Part of a small language model's weights.
Size: 24 layers, 4 heads of 64 (2 for keys and values), MLP 512 SwiGLU, vocabulary 1272, 14.8M parameters.
Architecture: rotary positions, untied embeddings.
Training: a variant of Muon for these matrices, 1042M tokens, 3975 steps.
MLP neurons of a small language model. Each row is named by its layer, matrix (down: output weights) and neuron, and shows model dimensions 64-159. Each number is 128 + 24 x the weight over its row's rms, rounded and kept within 0 to 255. Numbers have three digits each. A neuron's up and down rows have the sign that makes its largest values positive.
After each neuron's rows, "fires before" lists the tokens most often just after its 100 highest values on Wikipedia text that the model never trained on.

L21.down339:164061113143124136140121133142134141132109090111111140104152114110151098140122104131144113157110170125102146075156119173111136152085131145142131094144110108103131126117125102102152156098143111144137065138115140144119111128134126138136110122107125111120121166114185141125121130166119110144
fires before: "ed", "1", "port", "ent", "ost", "8"

L4.down109:129139125173108115102134102116139155131134137102169134146074088134111110140144137168141136122086126099133129130139151136126147141154137117141125153124143182103156134139108127123127148120126150114112127137147106094133143171079145120133129162124163152120161095156156130158145143135096140133
fires before: "le", "et", "any", "os", "ar", "let"

L12.down248:110151129110122148126137121095112147159098127101129140105124143120112154148139145139120124165078100130127114120113118105149133090110175141160088108105156137098140105167078109089065145137176132118115125113137106157146119128107166099142126114098098115134172093112139146122119105159125144111
fires before: " |", "N", ")", " C", " S", " R"

L4.down191:161121136149107115118156158145123131094168090119108141109162141094093145107131115106124118162132140142175104104133149098107152168129147100124105117132157111100096118156112103134078152162179146133094137160122144117124133155154090116141168151137117123115118142146134144093116084136134157115
fires before: "|", "te", " ", "\""

L9.down453:156106164140116133093140104113130131121151067130137128114165139189118123151124122153088154087136097164113132116169108136117161097174115146105158114110132097178108149133149142133129092152117070116152122119127126173192144143125142116118105126144171129097095168093159090097119140162146125112
fires before: " ", "f", "ton"

L13.down484:136110163144097119099119155139133135124109119106119097146136117123081141151076161122129116113153115093101146104123106100130115142190112100121093052130158172133135139136117120158105129109084116140148121147117138135151071196107119114149174134084127126144110158131115135113119172064141148112
fires before: "it", " the", "ic", "y", "ice", " his"

L2.down132:092109112118154103105133134129112087153081125138124115098134105180131111102132168165173145144117130089141170130170117102157147165149107105144105112125126158129145150129127135077126100131106118148137104085084112133132159173153113113120104131122168137172142104146124131093119136117140176145
fires before: "emb", "oc", "ist", "ction", "ct", "um"

L6.down489:114180105109140089120122104106163139098146135110086105127145134109130149116105126076165137156145124149114128160095141137151124129150151126149139125108097091099189124125091162147102112180112114152111150083108108115123070134169140097126132139124133170108111152167117138076114079131109141150
fires before: "k", "ish", "ce", "ch", "c"

L9.down226:130114122091132114112111104131135106135139104137116149121122151145137152112129118145136117146173146100159107127194117134134145143124134135155100122156125117133155128145122127113129107100090162152115142122158123100076096131128111106144178123123109200132113107138142144110138122141119117139
fires before: "ed", "es", "ing", " ", "ement"

L10.down245:107168130112171130085124113163129131134120112091087099131143112147112101146119175123148116164107115108113135101106110151146144150074181084151151128142109114074152157112123160140082159121136184137132124115140139137148121154133128120063156121164087121148102096140129086133127133132120106068
fires before: "-"

L2.down184:151119143112114152156141130116120142163123164100128126147165123097141111103130138132147128103159138087117129132114176116124121116112106101092127122127139102105186098121111146150063161102117134136124118127146145082105112166141141111072151130163171130177128111120138144093109136099153116156
fires before: "ust", "ian", "ep", "ia", "iv", "ic"

L19.down338:128128119102136098177146171123151103106135114101104127099159117159162166158124101122110125144110125118134168118101112151145090096123130132195118163154131126155146107134127123128125128095139090145108137129092085123095126196150133152103133134128146139147151112096141164125099132133109081131
fires before: "%", "4", "2", "9", "8", "1"

L4.down298:075138162164113104094118074124113136094136107144118175170153109082114140160129118154093117117162104110117134127122112117156138126073111112112147094129098149139200151136137182154118147104125142161112085106121109159145135149110172148127088118094067126110146154121142122136112133169103144136
fires before: "ound", "ch", "r", "ran", "g"

L2.down204:094086081104138135120114144114154134118159150154136119129165125146082123168124115152152149135106095107145153162152145157134118128131116149185129090093114132147128101180147135143096115127068161145088131129087122147129137147116130119109111129121130139114113120113142172116154147065132130134
fires before: " |", ",", "."

L12.down14:156121146120142079139115082152127128161097125114115113108113137166086063070110123133095179120127118130111124139093130120132128165124165105073160120105150150191155157150094170138101154161126144134100113112116127146115140149109137150151159141151105171090098141090128162142112111143116070139
fires before: " to", "ed", " that", " for"

L21.down474:147119096161140133134122126170116140143104116123132132133139130150087116124135137139119130134119157087169138119178141131108140099154091103192086110078152104132075100145108110113126150125114145127113119129132131124116080127094169116140156180111070158143094175140073150095120125134152156122
fires before: " ", ",", " |"

L7.down14:143116153079128141133119118113131128161131138133139140137116149195135083121162067123143136127102134127115124079101130129129079121109168136149154084076129123143167177149081161159105089140161104113082151145137088085109116142131144195131157122093124107086132113135113129175111106117171125116
fires before: "ated", "al", "ation", "s", "ed"

L2.down52:157112108098102135130110160128122097136109078112107093128101102124140157119108129122111092120122155094124132106116177099159153127097153116152099156128109118077142129146109148116124154139150116106087140154155131139138132161136153101176091146139114133158115132130078117127120124120107151117
fires before: " |", " |\n", " ", "==\n", "ing", " ("

L3.down221:088128108109138117131150147167149175150126138091130112121133096111122112118123096152121131155151131146151115133105111122153105049138137148174129087139106072131139165130148148142138103141179148114093171108107116112133109123129186106097112158113142132097130099140130143136109145063123128113
fires before: "it", "y", "ic", "un", "ice", "on"

L2.down472:156115099115155124141112106116131110148137119076098152155126079094110107086149127148122174106133108107110146097121146131155121146098148103109123086155117117103141134140118175138123171138114148149122132115159115092088140116134123096161135136153141145106142116128143143127133153110136155130
fires before: "ia", "ian", "ust", "ep", "ic", "iv"

L12.down71:116106136155144154167105133074118144113130140100084125085137116161080122142151119090125114142143118142159130089107144142132129121125128131158152144127129152130096131101153049121089101104134121083082153069140133120166139144135199122139138132160113158169122113152106144130126169141109152141
fires before: " |", ")", "N", " ", " K"

L7.down284:096087130129115158111125134122179115128051158133131108127192122135146142121149163157154162089155128134159147100137122132149133140137101188159145123146098130130123128122122134121126087154108145148142139090147079152133133125141163117089098150115141159155150077141153117126152118061112142138
fires before: "port", "p", "er", "ens", "im", "re"

L2.down435:146123151159121147099096126158130147110092100126085136147118178135112104117155169133069113127130125133129111131130109144059190122131148130080147085099131121175107146135113124176107145122112167114123161126123191137104185114138130142154124170175160134087141116130184113121139172117138138156
fires before: "e", "ing", "ed", "es", "et", "ual"

L19.down291:135120101115100114109133125158120153096142114129178120135133131176155143165122114144136129135127120136199145126115143106121116155098156146137136122087145125108170092117121059148109100112153101124171082140110150086087147074079116175151133152142134113118168125112114162110115142126147094112
fires before: "u", "id", "ent", "le"

L2.down47:140122120104124139184122123117107101137114084113138117084124118152130107115134153166136110108105169117107134101143100188124091142144115143129118115124165100087184123148144139142120138114124113105125105163108093080148144165106140149134139158147156090117175180135186127098124113138131119177
fires before: "4", "id", "1", "6", "3", "8"

L19.down158:122115135136141143123121148136116115158154138137142117120128132119166153060148115158120105087133159163138134138163139129141097111115131098103153156115093153129119154131163122129141152131144156136180064145121125091170150079132132136131137130111136150108159090114113172174136111162157147093
fires before: "ge", "ium", "u", "ve", "ence", "g"

L10.down46:129126113112156153116121200119158125083068106103102066111124142174132104144161175097187156100137114096136155145126123126136121153125080117107166104141099143139127144170077106119123179138085108151123153152150097154137163127123138134114112118136128130134158112135125104134130087153132099141
fires before: "ial", "ation", "iet", "al", "us", "ip"

L7.down42:117156111129105143103116106144145160144142158105138139111138154104096126131153087126134142123131152101131159159084095152106137153177168119173113113140113154160088112100116119123098129163116149106096133115165153131125129157086102142117150122111133140108161132141115107133159100112138144129
fires before: "an", "e", "ch", "ly", " as", " American"

L3.down52:164139108097121121128110113139137133108133084111129117137129149105066142136090125149147113128136180138100131161143130115167173102125112141096132129145111143099175145156083119126140179159129115091122117138069124156167087142130132142132115115119116125149174133138078134124105156125138135162
fires before: "m", "p", "v", "g", "c", "ated"

L3.down348:166140144119101133098095143107144132146142204098083098133159135107128159179134146104141142124116118144102152141100130125127129128099137127153100070129141127120155117145125116134134096102097091158121114116151099155140090101125123099130139129120172161177150122120132110169123144130097158094
fires before: "it", "pe", "ic", "er", "v"

L21.down200:109105125136124107107125117170125127133133136167149132102146110121074142171144130108150124134150101125130155127113107127145132066117104129143143123174118140135097124097112135120120117131114150103100082120130141147126151113099141114135130093161122122069146116152119147151152159101186093107
fires before: "am", "ess"

L2.down424:085145118154124146091123110137118153117153105139171138150162148116150136123114112158137169139169149136080153084145156100167113113146146111142119086167111122156159107102102121104108134115151150096164145143112105132112148123151139096157090137118113112123163147130133185111127122133126116123
fires before: "ack", "u", "ue", "ock", "ood"

L2.down344:166102097170152141096129134154127124116154133127146131040104119086133108175118086123169138112133120151155153111170137173178089119144130164165103098139137119091154074120118133123133104112103115113147154135129128111160121106133112142172110120142113097127111121150118147121099129155115148116
fires before: " ", "c", "ternational", "s", "tern"

L9.down91:164104156119078164155156157117123086158114128121078119135154152087156138124150117137133154140136076131131161109132091080133105096111123106116146100105091080077195097110158133142086092125127123113108165133125095088138118116124115120126152137110112120171113117123092125110164149105104116159
fires before: " ", "use", "iv", "em"

L13.down425:115114137120125125154119149115168113147155079117148153124134126116143096113058125131153131161139100072127104149166080122130142121137116110125121155116074102162096103121130175175137093133118132088146163132087091103150124088166153106116103178131143157142126178131127153164086113135150138131
fires before: "ip", "n", "y", "ing", "use", "qu"

L15.down247:164170155100113122129108120123063141088126115150194180127122171152150169123175110108145112118111122129128123113136105131121133159130143157148145135136121135140122096132096074161140106147157129158126110098126153090140129087124123151113119146082151129149160112123102110161127139133155149120
fires before: "t", "le", "ity", "on", "ent", "ess"

L2.down23:064060114147122127140144112093123112139101135136132111116143127103146094133097146097096149134078168121135129142162163132160099138135129129111128160075144109126157128144139127152152167173112118100144088158115144138109167111135127157174126123107102129132160096149167132151131163121126137092
fires before: "ion", "im", "ard", "ional", "ular", "ab"

L2.down102:152131091120093131142101185109155139130111119119124146105095156100140136115108139142185135153143120166137107149125108131133139098103069143136151158161096076131081133142158134142117139123114139164135108121123121149143094158161122142149078101126153125120097146144140160116108136111123140102
fires before: "ing", "er", "end", "ers", "y", "in"

L20.down33:137110086112118121157112094096148124140148083129104127118081127114124094113160121140128116147071143107123150149132120115168101119117142160167147102119128099096097136123133093166129085139139117144102129110097136131102122147142118161150164086130102155163086129116136141124138124164149105134
fires before: "19", "20"

L2.down214:105135155089112100119101127125179113123149112130149151134135091139134147118125186137113135098156131130106104142150125158109103138175113131145110106095136083115131157119133132105179139163116102102134116115121130097132093119182168157155147112147146130101132125156150132112105118162115111113
fires before: "al", "ated", "ad", "ation", "os", " A"

L9.down329:103171153169123100136146155094118206140083120135130113123147097126132151115115121111150123122133058133142123094123141127123064134176134169166109052105148122136136137098124163165140116118165115120122134128130103130165063101163136104116134156101104125101115111120127125084120093170135160133
fires before: "k", "ec", "oin", "ur", "ud", "c"

L14.down481:095122061144118123086118109119141088140147114125123131083134070201123149141161146128115164143120122124129102203101105112171120114150121155146127146157149179151128152110154101104124111111138148119107121166114064120125154128135134141119122100123142172149156122075139125111112105111147105118
fires before: "ed", " the", "ing", "ished", "er"

L20.down42:095082141120121153131100112131111154110184071170122115123133080132171098120161123087161102150126142134166124128114159097112134078168092091092140070145159115132154137102119106124121190136153165109151170111144158121101110129126121158156106146125152136170117120117142090153152153136083081120
fires before: "ased", "ly", "m", "ase", "pen"

L7.down208:147108148122119130089156108141130176130160099176120075164105112156129113102170106151108160112097145101133104123184126149116203152119129115128135119162141160121148170107157143111100126152164157134087120164132136114151099161107139163146116130154131110110154138135202083098119090106129151161
fires before: " a", "al", " an", " ", "C"

L20.down339:131102124138114121125152134128150167155109140111104131103144095163141161138121097132092140119099097157166134121110129144138102139133152119094166122116180155144140100114110116148130124123069114119056108104098107126113093174081104130138120150103173149155174130131099137103139151124106155128
fires before: "ch", "my", "th", "g", "t", "ound"

L13.down216:142072112127103074111189102101127157099129101162153147156133141146157150146151115127137106148151121132124169143113121141148072144127133121098100122118119178086111108102180059086098149147074140110099088149099097140115118150112150120123116148146135177152084134144131132148093142145122122135
fires before: " by", "″", " in", "==\n", "′", "."

L5.down429:111138136137145133128147116102138122120124100126131150112135158110086138131135118114126083141140137123166142125143112128142177113102135088179098171113164106127079110093115123116127137154142135095076144132171124117123109121136145109124094101135090084149149128153113137151159157126128189143
fires before: " |", "it", " ", " G", " S", " —"

L3.down480:122108086123127119102113152104164109139117140101119099151133124155125147096124138130106182136132079146106090161156116161131109092098132123093126114149147111115122126090152153151121117153184130114121164126084069142097097153092117132144168129130151168089109105130150159078118147136138144141
fires before: "ished", "ican", "y", "ic", "in", "rib"

L13.down459:140125142125139090109164102126144129160133137112148146146120120160117131125107110135137136122121147166142137123165131147154130159153170171176145098135140126174188159154120104112124185121142152106114130093146149124131125146109153141123164118141116115109106143135162097090128107126123115128
fires before: "==", "===", "The", "In", "O"

L12.down55:134125151132148115111144155160115084143134119122167090128146136170122162111099143126140139172132128117119149117121093165151173092169148117136150137132094115164171110128102106141144113104114130113162107153128141148112129135137154153094158119171128122131138163128161095113109104107120075128
fires before: "==", "In", "The", "===", "H"

L19.down421:136165166156173145150146103130123111113148145070100103123135142191125138160118129134134122138077139146114104103113083096132145092078137140086100151104111128123138128153132104159142146141130202108153134155124109136152112067143117154116165135148108079144101086147158154128117130131117139090
fires before: "4", "ent", "25", "8", "24", "ents"

L4.down466:147115119150146118156108086145111147150128136125141087128157097157129138157110128117149102125112113110128138170106158126125145177115146093154132110118102116120143088133117202121113123134118141143101121095124097113119122148163113084097186147096076096108139117139125125143090161124141114141
fires before: "ild", "il", "it", "at", " the"

L13.down220:112149169149139129110119162136104123132160103174104138122168154142124151111128096125147122154151116124146127132100140109158141143149188120171148086134133138130191081125128167132098146128091136129134139115096124124130111173136135145137123137135127151127115152176138131123105102122105105155
fires before: "==", "===", "The", "In", "W", "O"

L10.down183:110146102108106109147109109140158124106105122121103120089120108169136118100122122142119169137209155113177118081122118155097137101121088143142155157103121111099138145126118165139130132170095103163099133154148116099106142143118129169141129091144122125091112144129174088145148142127128105099
fires before: "ated", "al", " was", " is", "ation"

L3.down510:129124141130101130135122078064151125078095095088135116146131131124130104099143138102151183125132143111101156108132161153110091126122127112125157131129131115154111113121153150157129118141130155143106105134109101123090181131180127107083111107162121108137138126098134167104165139100158118106
fires before: "ust", "ic", "p", "on", "iv", "ep"

L6.down25:177134162174143123125128107162140153099135182110117124143098123147062139124132094130149082141093071129121142103099163102102132117119146150135089159138095144128163155139143142097163153148147120123163129120146145137106161151111107159139155090152147152128118147149118164137125152116171123129
fires before: "c", "ign", "p"

L2.down423:154137133148124108153120102170105115111134140131142122142125169179101154142155112119122099162113095125100139151096159161139151154149117119171105158114146103127168159110167141125114156139135149131117149135133111118073113089108152136153077132164160149129147136144148164083125069138174170177
fires before: "erv", "ult", "p", "ear"

L20.down369:156139144139106110152128154151179136137111155170150136148144149073128138120078099132149167104152131109114121159122115148169109114131169115212146062156121112149109143192157147159123136124110132104086082094176130095118148233128114158114105112127124134100133133133126105121162139129117119124
fires before: " |", ",", ";", ")\n", "),"

L21.down258:134116097151124143103183113158096140134093115148149111149131150106107138097109104103111124097128117123128111140141098088130141121168114085174129070132142114167199151112112120130129163125146136113114140137131129137082157076098119167129106184146116088156106159130142110123118140134120144136
fires before: "ts", "ed", "te", "es", "ement", "ted"

L12.down223:116135130130147119135164131127123122118159120132114113115150121148127191089125075118160128116151096132133098116153116105163127172139205136169138117158151103124220113128091119107109121143121131153143127130139150137120138178142147123129154127146149151133090142125148119128150136136136091137
fires before: "==", "===", "The", "In"

L2.down111:104078147124092105121156133148146144148141162124132116136153165170169132125152124139134157144095126127125130135174127138129132166136103131067063099137158132142211154122132124141149122128133140162144114152091087157121159087079167135102095166089100105142138137160130121128144143137160148135
fires before: "ion", "im", "ard", "ular", "ional", "ch"

L16.down12:078148086135099090139109109122104162110124102136116135136133116130129121085147135128116119120123144141102164113113128145114124186086137113129117104133108162153153099135091131130150136173141115106103079129115130136137169135121130133172126126121104149088067127138151173138083204116138126147
fires before: "ch", "ound", "ran", "r", "g", "t"

L13.down392:158137143131171171117092135120104114141126126147145125135102137148149155142082074141149154162136125163133090120104088108138122136169181119163151128114103141140150151102142123121130124126127134107150171127131131155111160200113136164102150139166139122132098167108122105122125185136169144178
fires before: "|", " ", "|---|---|---|---", "-"

L20.down77:145101134155098174129182154131120126136155080125122113075116111129115134124092089106106120125115177138140069123106116101133141113160127096103148178112155116116131122111114095098129132106125117100075160124148117128122129166121150159155128104092127128111135183103098101119137122145142178122
fires before: " ", "ge", "ac"

L16.down132:129132139153084124117115153154154127081122112144147160161118156142121113107112093091132127130081135135094090080143120160079113120174112118135126108135125151131117116121166143113138158082173157112153129148113133169083126139117136094131094124121116094150138116145161124126125142143095129125
fires before: "|", " ", "-", " |"

L21.down64:094109132157107131105146128096131142078129133144170136110118145102163154132159123107139170140169148157116157095160085115144109127097164134172109093150135125111153086109119094139159122130138125115131142151111171109100149137153114095147138129147135065151139118103127165099130105106132123095
fires before: "ack", "ue", "ood", "u", "ock"

L9.down461:177118079157113108106097084119109089126136077128119097118124153165104128125174168131118150126098131084147142135126120116156153142090082103129100120159175150164129125132092150071127123133142091128103123092121111105181169110164118132143085131126150138145166124080127131165154149165142151134
fires before: "emb", "oc", "ist", "um", "un", " "

L10.down75:117173155152192135149131138118104155139145154115127131158139081132150128087123142097117112136134106121116079137126145127158093160114120063146104113175126171134131155126117161119128101105142161123138141118173140146145148125151173121112121154152138107161135109135157150160130125151165070146
fires before: "ed", "ine", "er", "at", "ing", "le"

L21.down360:141107101121136142159168132083165089117089127101168125109096131135108147137165105156136099110098161159136136151141105108089136095158130090146134077091077147063136159154163133138144115140156128124134092105127153140119126142109183193119102107169164138128096183096111120152121092169125135117
fires before: "19", "20", "18", "\""

L2.down506:149132121111136136139111126143118135141110098156140123137114105112115137129126151137159174135158157140091133154146137107137160106091128116101149138086080112129156118139118126105129173131120109154147100138110123135112093122103131151097089116123084170136113109150097161114104131121104133083
fires before: "m", "ced", "g", "p", "v", "c"

L12.down174:158162131140117131150150123116174125105127105112162126137124135139110102128097142143132109124088129166146129188093169147131137175124149098168134103104131143050161137155125163154123157155094146134154162156120164117116108145115155085111097116140102141126134155151148120128079086107123136146
fires before: " the", " his", " a", " this", " "

L7.down405:185087140134132118103173107100120163134115161151133119129134077101084138122116120111126121099151141129148131146120127133115081157133108144075138134117102120152136130082145110161093149156100089144156162115141162112106136131128142107134119126147160086090124102090114139099121086098152100131
fires before: "ly", "v", "ution", "|\n", "ear", "s"

L12.down41:128166180142127113123122136128112134125125153117108139152078107157105124098093172142129136139160099084172142132116154171157160176107150128142131138082107138127109115142108155127105147149116140131120183123091130124116081202125103135095152130144111120122177104087142132103093139157120104131
fires before: " the", " a", " her", " their", " its"

L9.down482:119149121151149091102124147119145111127190123119090132137130107131085146112097125169157136109131134133179131160153140132181127143126138093068120156130129143098181117101132107150121108092162134155141133139147125119111090170150108119124151096132127146114121145115131135117098120126115112159
fires before: "0", "ed", "3", "4", "o"

L21.down358:135133106139124090143120162123141141142161147140124128156117117116158146165129132134104098164117139126118134115128122120174144134108137098149174125150113153115145161105123121135135115136136129090108152144128150108097135141107174152163123155104162114115143122153138133132082067108131145176
fires before: " a", " the", " an", " H", " T"

L13.down361:120110107104091124143115122165139077129139170153166131134088168149149140118130110110145174127114114142137098098134096146138145121162126103134161105119120101123146153078121156139153121116121111133167143170113136168197157171087138116126122149143131125140145152113118111137156148130142124145
fires before: " ", " B", " Ch"

L13.down407:117133122100120128134080144147127120135116135124123117148172109149107167118157149121131098141077106115113133123107157116150123148156125114138130133110110155098174101116102122095083164138183118119115135131160138147125129149144120090130112138094129142152143169150140103114157113172116128111
fires before: " the", ",", " he", " it", " of"

L21.down53:143078154114096129124140128145096104188102119111156107154110121162145115110086100146128142159115108142150114118091088114130094094110144109148116138135145128112192166093111125176105136086142147116124147147116133112124088123130168130135122125111127187102111147183104147115179103127138118082
fires before: "y", "ic", "rat", "ies", "ion", " of"

L2.down30:113097123129145130104101106093113159123112140143153083130104118139141140172123146142142171089172121142116117156127130153137153097089119168104123087154136108146158142082113149113089081123191132121086151123097099125160127102154115146104104140168134155108129140131106125161131135122122136148
fires before: "ic", "ack", "end", "ens", "em", "ice"

L4.down435:109149169112188145061130147135113135143130104095114113118076124132059131133147113169135149130132138127125127105093120120155120137124157137104159109110143116090144138131151152153142159129112136126163099171107131155146135095140171112130128121164175148114114130155107121094105121096110133121
fires before: "-", "uk", "way", "ts", "hy"

L2.down114:103131144145141138121093116100156156156169123153121120169112100130118097095137123085173137168090108091110104125141146125134106107135145134139164136145127156099128157124101165144110162126122148100104138202173164099127123117122154147131150114093168142139114155093109135122106149137152113161
fires before: "oin", "ess", "ur", "ud", "ust", "un"

L4.down241:142117127114123093067098136168143088115118140106154154120111117102147135148141148152139129115141128102134129117118140135122153134098167159126159076141133135105192133132140120093152097136165176109174151137107116144119158113123181135108122120103103196153126146094089126134165127096143157120
fires before: "cess", "re", "ond", "ce", " m", "er"

L18.down322:143174118129109136145135154092136119088074110110116124104135108103127118120127144151072106113140114115105171128165112117082117150159141152088132128103100145123148126163109115147103146172112121129111148100135120126137135116148092134131119116102146112112155102068114169181131099126122108113
fires before: "ear", "l", "ar", "ro", "s", " in"

L14.down314:128116170120174124151125105112125125117123154127149119136145121156084151155102103121149116113097112085136108106132149151176116155120173113073158115093125187108154136158128156121098170114137122112089154097122135158132067196080121087128149125159099129165110136136136117117140119154127142163
fires before: " the", " that", " he"

L3.down303:144139118134126149146114164095076127105172151149137114150153141155128124099145108139152103136131108127107113108185128103147136126132161096145105095138126126166131159158127106140133143105173158127095126107134130121154114114131137102131135129156155102104144148105126138173140170139137162156
fires before: "all", "est", "y", "et", "i", "os"

L10.down198:100082106134146124123146134120123142119157163107124132130172128139144141090153141144136145142121158110105131143096115146133130124121108116124139108156117159117103152125145140119137076130083129135152150131158102120164143081111121133122141108112150164114107125137142148187144094089119095123
fires before: "ed", "in", "s", "er", "ers"

L19.down46:123137113130132131072157145103105108131158112144109091115128141140130103095150105144119112132081121169119146136134132118101133115137116125129153169102125103094187118099120101165072101127159149130096142187147166133133128157183133128130140109137090128173153131142141129165146166113129123135
fires before: "4", "5", "6", "10", "3"

L10.down425:154116115143124127111139108110146130132139126155091145144138153120137131100154081129132150143142118113093123123153153099062076118165135133112133142102143114104128140084134128118134139176171067110115139097123145072160139149163137164110148164146112081138131090140162132162127125152108128081
fires before: "k", "al", "ated", "f", "ks", " E"

L3.down116:148120153088145101137159133101165119127182127122110117134133120103103132111114117144141132123165128112176102143137119156143127134107169131121088128160102121133139133120116168130164154111124132130120139125109139142091147108114114141102140154167124130130132156139105101084180123128153117135
fires before: "ust", "==\n", "ic", "s", "ep", "er"

L20.down326:118118107134123134110138128106095136141135092120135142147134129132084168137159130137129128117116107087132134115083103133155090113167132120255148067148143090127117143105145144155133099121116136087152138131104173089108117125078100158150105116140151128138144097104150114097131131114143155128
fires before: "19", "20", "18", "15"

L7.down288:075122125138146140105105131118142165153084118124150119137103130182115125153147176152149135136116132129115129108127139095099186121152153144177103114138143152081113146078100161179098140104132161069148138162100117160157186150158128128084197137114099126114129140138130105110110107133130119156
fires before: "-", "=", "|"

L2.down144:158102116147123165121154114124091135143128095107105105135120084155107145140104153106122092126147122139104151077117105160150124123143126132170120118092114133101169107134109133117133107140117137144141167117114118152147122146171117111114085097098138105084163095098132130129134117128138116168
fires before: "ear", "l", "oin", "C", "ch", "ro"

L16.down333:117113119078151121131114088143153125162105182142139148140133142117135123125145114121141137113157096135134119140092177123073104084161192126134125114158135103167164156085117158091102142133129131123126134147121095124087114096140182147158132153119162185116095128123119101151134104130134116127
fires before: "es", "ed", "en", "s", "ase", "ing"

L3.down207:128117128127116111135146089148135137133140122083149140138118125158115086126137149158139155148165146093128154140094139120114129092119120108122088163178109181115167127115143110116126158145151112130139163174147100119109152125099127140138143146155194155196078097108167080080109146137114103134
fires before: "un", "on", "et", "le", "iss", "ar"

L6.down450:117135070137087093120107099144173143101140168138065128156116087110079119157139147135143120133146175102099122122126110135126110155112135108105130126150130144161133144132104146111114140089096120091116134124167167140180122089131111134151120124148134121077145093164117146099157122143121201118
fires before: " ", "ch", "ian", "ural", "her", "ly"

L10.down161:108121141096141108158141096101119157122118099140145114135125163130088132118128134149128148096132102113162147140119116148081137120080166110127139157145127149130157156142098157117124126115144146161097152095101129147151083105086128108130150137119086175146146126141127105115120089175091106131
fires before: "ed", "ced", "y", "ing", "ition"

L20.down25:087095120114134142117128153147170135130138162137117146125150119113121121148127133097084127149172108132123156082110097147142108105139146142062127126141142134148142143148117135171115108086074139123173117143165127105117130134147138138128114173141137121105128133163140114130130122103158133153
fires before: "e", "ing", "u", "em", "ed", "en"